MLP neurons of a small language model. Each row is named by its layer, matrix (up: input weights) and neuron, and shows model dimensions 32-127. Each number is 500 + 50 x the weight over its row's rms, rounded and kept within 0 to 999. Numbers have three digits each.
After each neuron's rows, "fires after" lists the tokens most often just before its 100 highest values on Wikipedia text that the model never trained on. A number after a token or word is its count.

L4.up407:479514523574563477433382504536515538483510467525536501472572412495526440494550521460496478515466461563532415538503581530478496475538478566476510503405519560452542534578516519496454571492445409446532479522572521444440608557546524586440471417509534415517501467424444573415420578543402483404
fires after: " B" 21, " R" 16, "ro" 11, " L" 10, "re" 6, " Ro" 6

L11.up327:525564543505515459524514552470466493619525514473539457510455480401486552562515423423511419483463494559593438524468569546503497497589565418486512471562408554424439546442488535464501554557567543563551479575446614539523436480479457463442496408544497557540423531456482563488471492467481460497
fires after: " G" 18, " E" 17, " Ch" 12, " P" 6, ";" 4, "," 4

L4.up600:528448585434471495523515500517460486549542448467431526469461551552485478491537452518554585495516564517533601533455447422434393510442383516583525463506532520556497567462524488557558573513441416460603566527529587532514432549537427533485528469467545550574424523480559443477522510510546526515
fires after: " |" 36, " (" 12, "," 8, " " 7, "20" 6

L5.up361:521541472457456481470455504590489456631498498487450559579490463517455506535512467442488547567523524494581507561534538400574533509491531584571436557499475535533582445428540455462425553467529496478432595551552562588494455470466515387519549533482515476431509465395517486430519460500553523635
fires after: "s" 24, " ex" 22, "es" 6, " De" 4, " had" 4

L11.up819:544444424515444454512484444534474518546464463573445539475451516421463557537493408488536510514481558545482550438424520492557475495463426509551482493392441472516625452450446401539549543597520393496588519468601495547518518568510469509481525557553465425502479533463458400447464503531585577541
fires after: " |" 52, "s" 10, " " 7, "d" 4

L5.up790:467511431527451530578522582410478446575428444553539506490453485395443520525456462487500436523562559465556425507507584476494521489527496420575495483517467491497519490521518529537452521546530496448500533450505537513514397441501532454462408433522569419467466529494478464578529563456472498537
fires after: " E" 74, "E" 18

L4.up525:481564470569541551509597602403571487466511572530457574441495448468536512548496503421507505568403574561489533460584543440520443566460536482481539500548461479456483397556472494485419434420482502491512409510500455516455534564543442471468478453603563580581461526453515458446507574553484590546
fires after: " " 34, " (" 17, "/" 11, " V" 6, " \"" 5, "C" 5

L4.up322:435522469545518531493528507442543548515487554436573543446525503409526545592508457483460445551527453546488362521500477490521399478584484575566567436571561486439467437491459504393461487424444450498488483472507564458502477550472533517470498530539489471471388559552493548515556418432439478508
fires after: " p" 28, " " 21, " P" 14, " b" 7, "ur" 4

L8.up675:518510423464513572462543487428449540498459513489570440567489478478543523461563498466510605460500517510443490618458509517563510509488562453559551542528510405524498462581407524402505501384525519466554558514543492568537530585438488417539532528553556475473511442504504505471487494452481494498
fires after: " the" 37, " The" 18, " " 11, "s" 6

L4.up196:490544480585473557485534476507594421499576524504511564457502459475419530585491473442487554429445470528472462433523640466611483492502453534433586448478518446401485423542494382472448466486497394415549459499552520457455590586530469510527529471631618575522572518526490534445443508624499553498
fires after: " C" 25, " F" 23, " M" 22, " L" 8, "M" 5

L6.up767:493561474539503504428538501479485627546494500577411545491451555471592582486463502406581478588530506454556611458503449430427444540544543536398419488438483516489542457535441492458537472423497396505532563533612543490451499460517507422458504556562538437484521423460414544465474486500496547577
fires after: " " 47, "." 7, "app" 5, "s" 5, " imp" 4, "cc" 4

L5.up172:551420494507499574472450513499500503588477482616514463547529446400526506522438399529447527524496474419521482497531535505484501419455387435424535531472515516473529401427550435448498584483480519497583481394554416526517522511508470491479509454484558426603485449457517518508496533507504566522
fires after: " |" 36, " " 11, " 1" 7, " 2" 6, " 0" 4

L9.up47:543515401531539493480497471402510477596552439536454542509473533464426473496621527475437527554490531486548474480566512487559457444503423529520463451514481522464552597488488490563484501512546567483467586397516491449523473485460465536509498456639496499499447575514486442449510464471492531561
fires after: " as" 40, "," 13, ")" 7, "s" 6, " served" 4

L6.up73:488537435525618549518438550480549517432571468568539482471533454508442557475547476441536490444472474419495474556570602451569598566448502515553553501544503517454504553576467392523477458496555498519501531442402513529417483592440526463543570448556573486546626627490463438494468584521523438460
fires after: " W" 13, "M" 10, "W" 9, "H" 8, " T" 8, "w" 8

L4.up123:470510438563582527440510506528480422477542608518579543522553377405561579608480465410531527586472589535477516518558521461531359529565558523400562505469454482407529405489472436508424542492492493406495504535495617521441560499440490474527453516554500449408454550460427475478543529552485504518
fires after: " P" 23, " E" 16, " M" 10, " F" 6, " D" 6, " W" 5

L6.up64:449571418486567499438501561525516493494609540472498487482428545397443503532596435491501530527471541518472562503482610551532459485409547538519500507504548418490392506510465379486527598387525502499417423473408516462555543507403456431543534439667555595579537501495464448419443444435512473482
fires after: " W" 16, "w" 10, " st" 8, "W" 7, " sp" 6, " F" 6

L6.up714:402513458443531534536498531489473423510476576469514594580473508518550489464487407528542447484484588547449489541505487553520518551529425450491519485499499515464553474484469468505489454492486477450501560519518493465446472526627471426594454537563475566515496475513397562502514555531456547519
fires after: "s" 42, " " 16, " (" 4, "See" 4

L4.up679:496443486549570520437473486485606487593459430457476566508494511500490508530504449486597467555505499475440475467507421523532505423496532456391595519480449526545550516506491485513526474458612494517530584484564455515450634554522452609592559466366457521581350487372415526483444475484496484540
fires after: " 19" 48, " (19" 7, " in" 7, "20" 6, "In" 6, " In" 5

L5.up214:507490469540445425463497476493509498559448449468532537555569587547403450508549440583540461528453580513579480532549489476503433446600455538465457429447618454456526526463492433522384455479473547507552558503492456558529491517440456493472530463582494567486577398501408451395544514465389499482
fires after: " D" 23, " d" 14, "c" 6, " K" 6, "D" 5, " R" 5

L4.up650:531461533622526479519477521616564592392537518565513464509514460491481472380485523557554520488507497531545510515529555379521508492461428552488536488415470500531555547570570515510553593480454493514566502432445508428443486598487410504486583457591587474553532443444493459421479505539514535484
fires after: " B" 24, "B" 16, " Ro" 11, " b" 11, " St" 9, " Bar" 7

L6.up874:406507420496523522474453508474535544438580505560520469525559472483534499460487411565493451519412536510563558531529546508594461403424472509493525559582440534450450558525525508566546549542547527486464522483448491435548463489403543496498515500552546474517506516469531414489438596490543511417
fires after: "H" 29, " W" 13, "w" 9, " F" 6

L5.up648:581561463437567513406473483468581474496430565538477486547529436481474571508433460427458500519477580503472496560419582447540574466465403480410465507535515441503510372366554419483504594417466471450546471440556515542552538543478526435501433533568530495503440504532521517489539504454504533547
fires after: " |" 61, " 2" 7, " 0" 7, " 1" 5, " 5" 4, " 6" 4

L5.up764:440491424477561478523478611493525485548540573497441496585547451397526474522493403481571563570530535467493553492447607458612487487517480574451557474431554472461532430519507369455437430393517438453627443459572514546512530481487495548531437511546570527539474512517540459496444503556526485462
fires after: " N" 13, " R" 12, " D" 11, " L" 11, " G" 11, " M" 9

L11.up127:401560408554488464373485468504485596430539520515460475502565449403457488501502514507548517546472478498518516506529443440475508456450480560523558528426471440473525480582600539452561398596528488514478500534481472500486596504530481509595554466439519552414564509384475527509481441401492536525
fires after: " " 20, "\n" 20, ")" 8, " (" 5, "," 4, " is" 4

L9.up1:501468458502597550374514546434495491477482558548483549500474480562514444487442476525623499517457525490500506506461460554544553495517469521527547550473436511480564479540528477513543483436586578549525540554503553497509470547488414415561539501577479511513487532529458528450504503461406541501
fires after: " " 21, " st" 15, " St" 13, "s" 12, "T" 5, "," 5

L4.up69:465479411516539516482611463565556498571540533413479551450410532487545506430491439518456580547513590563546519563377416477488533557483585513552474522477449565489471445475466462457422580466557616539609552450442510503509481539519440584489578528536462490486500516549532496464447466491531569494
fires after: "s" 25, "u" 19, " m" 5, " Z" 4, " " 4

L6.up86:454586474461553541500496491550431496550476435478506497523470619538439457503451471577568553426430464462577534509421440472454475495515453491544553492543514521531486409515582411548446475525551453571521591516489566478567503466501562443467535569420511538545478513405522452445499472510443509518
fires after: " " 52, "," 10, " |" 9, " was" 5

L8.up558:470468429430508558452480452490562577460524463474508504437430495551540550590510542620499560528461523505563461554489533405510515486473486554532534472456469552543557462417482434383506478396444443469589491454574473553483552461560543506562556457437549590436556440464524471397548439487512474474
fires after: "s" 23, "ro" 16, "p" 15, "oc" 6, " " 4

L8.up10:431470515459544522504517551561467513434578389511580458502509471561547458559548547560474527500501545502535385493444487417490504471424477552538461459494619564571473438421542471514457454518541508508477619455475551546502582450600463482507578493437439591502568465486541428491501473548484447525
fires after: "re" 32, "s" 14, "p" 10, "e" 6, "co" 6, " re" 5

L5.up671:524483508503571537457533498455486558544492571464479580517472556506413479486503512494536469491460460431549464593494548517429545465493498489495481495543557637642360484483433474546553500543604527512508495505500548436505428551547522507494438633508420416455486388468479459530470582437448476568
fires after: " a" 20, "c" 18, "a" 12, " support" 9, "at" 5, "da" 4

L4.up693:474438433493486535406624402564532448415489582578457547467546502477535527550458521479474481463586559557404569533477503515616458485532470547456551435489508527494508454524428532430549469515466547453546588446494581471488497571493483432421549417487526506499491436550482580553450471511530584432
fires after: "-" 42, " " 13, " (" 10, " /" 7, " J" 4

L4.up694:403585495489572506506506621477461541505515524542536605534591487488545446562428541511488552559477520494525427558427465550569529524618515408474548490520576477366623400431489509497476528558495450461504428510485526456470466515475472498457528472559572520501485555610451556481470444492467577502
fires after: " " 24, " P" 7, " b" 6, " +" 5, " p" 5, "H" 5

L4.up495:513491487616536489451454597510542499478439478514557494525543476548520563473575563474505412499447552556446457543499464555522457442629573488484506568575566450493513481495497494414550552536485494449459440427517460466436518443559524513579468492493478425419386557568551508484463518528478519547
fires after: " su" 28, " O" 16, " Ne" 6, " di" 4, " Di" 4, "ra" 4

L5.up144:544520417529516515522499461450467452506436504503480494461458378524532537496460518536519503417559537465558499531548559446559579470426446430487507565524506516486533437405613400479431544489535513545544452462457528524601507560503431434436554513489587522611437434451572524427514514465559572476
fires after: " |" 60, " 0" 6, " 2" 5, " 7" 4, "–" 4, " —" 4

L8.up503:456455403515596516533561565433589433583452443428480541513479472451447473413565518510534499439543535427480546507435416536510451401455478577509541529506457452563466454478535515566440510467495448570524537468495422453489531479576479535533542439540492534554383530521535602570494478529498527481
fires after: " in" 38, " In" 20, "in" 7, "," 6, " Al" 5, "In" 5

L8.up354:480529366489510555462436542507476481455444491439498503487434414413548541518411477414546481500502545574463458576525522539480550579478462500536463569387483438463608497588525417507535534529454487501589527508428449514538465507436445446554472615548506459505556442524467506526515533509453575553
fires after: "s" 52, " S" 22, " " 8, "y" 5

L6.up887:372612453449532538492355466580490528464590506559461506526447449445499519482412515477491490570490504473510464531599592466479573435403523460496552513522530528477483517570435457548423491439528490505579500499525586414466514556437521462420547532595476524441647560490491463459479521453523452451
fires after: "w" 38, "th" 18, "t" 11, " T" 6, "T" 5

L6.up131:430495482528486496424575577433513562437524471457482482442399422545572573534405513478557552460501535558512502534415450426549503518507447576531445512496497486490556467397571500445495569413479517447536601545478567519540442565511404440419565494465575557432480526488524493467549517354533497521
fires after: "\n" 54, " (" 7, "°" 7, "s" 6, ")" 6

L5.up129:412505491564520484486573492500510482472474610505505590596566506409517551525510454399549523496471519456489524549425488500486419439488552520539499557453552441560523404484512484470479533417539480597470498554532479450406518507567511558501473429558542595583408551448532514523487559513427564559
fires after: " (" 21, " De" 20, " de" 11, "==" 11, " \"" 8

L11.up417:480546518536460519490575561449431445526438428528454472518554519585407496503554515428542529432426608541494472611531572503432538415484518514484575441526465527518476516510521464477533504477559469474483404532496437440502555530546422491475479440472513597534424506465494458425449505458448510417
fires after: " " 36, " dis" 6, " P" 6, "p" 4, "n" 4, " V" 4

L9.up231:488500394512513530426443625407569513489413446432428451456481460433587556569402508490494582483382497456481399483549561551512452516417415469479565470569434441510624457390479514480485550460538462475535511580465468523551489483488442496542543526560575599425435475474526448508542455481463532462
fires after: "s" 24, "n" 11, "," 11, " m" 6, " " 4

L8.up65:446584456463492512414602471486535550431550438531561521444442466457509522503456487519534471571568527513522558556459392422535454443474484535486545423396413595503459524508540530440438482493468489507589545518514522554432519536501478479520505456518497450511482501492477507478465480502519597525
fires after: " " 61, " (" 19, "s" 6, "-" 5

L11.up206:549613599510451513492591555368521483478396493545447453438492523497552539577571583549523555526508509466496486476490416404560526414536580427501504509498459526469552468569533405433443451504559466509518443566475456444544487562559468488514590509458499600528463545378526486437462523420590456497
fires after: " " 33, "n" 15, "in" 8, " In" 5

L6.up404:575565505467541529532507479493438533548453463542398535446486505476545491467511466528446524457566508470544600596428514505559512587589496435551533522444481452518544503512480467462608518381475491501618505494497551583526440576467455573470526516424488531541446521591589512491507541502519499486
fires after: "P" 24, "g" 15, "p" 7, "G" 5

L5.up590:469545512507564524459570540356494444486634455441518466503489362403564482574545423433526514472529496511496471596529568487575421496506472546432544618543562474388521400569559469455385494500524541356453482571567443538485445549514435460576479458566479494483469539485534534480521527485600540533
fires after: "P" 41, "M" 16, " p" 10, " M" 7, " P" 7

L8.up448:450515383430410542465481495572471493490495532497460559560482472538444540611452508484492534565543550473513397541511410480610511455458434519540416455521506493432607425449445442499431470428478527499551497475511481512515526535475520516538553469526551620384396540510450490466488518533577580463
fires after: " an" 21, " pro" 18, " S" 8, "s" 6, " De" 5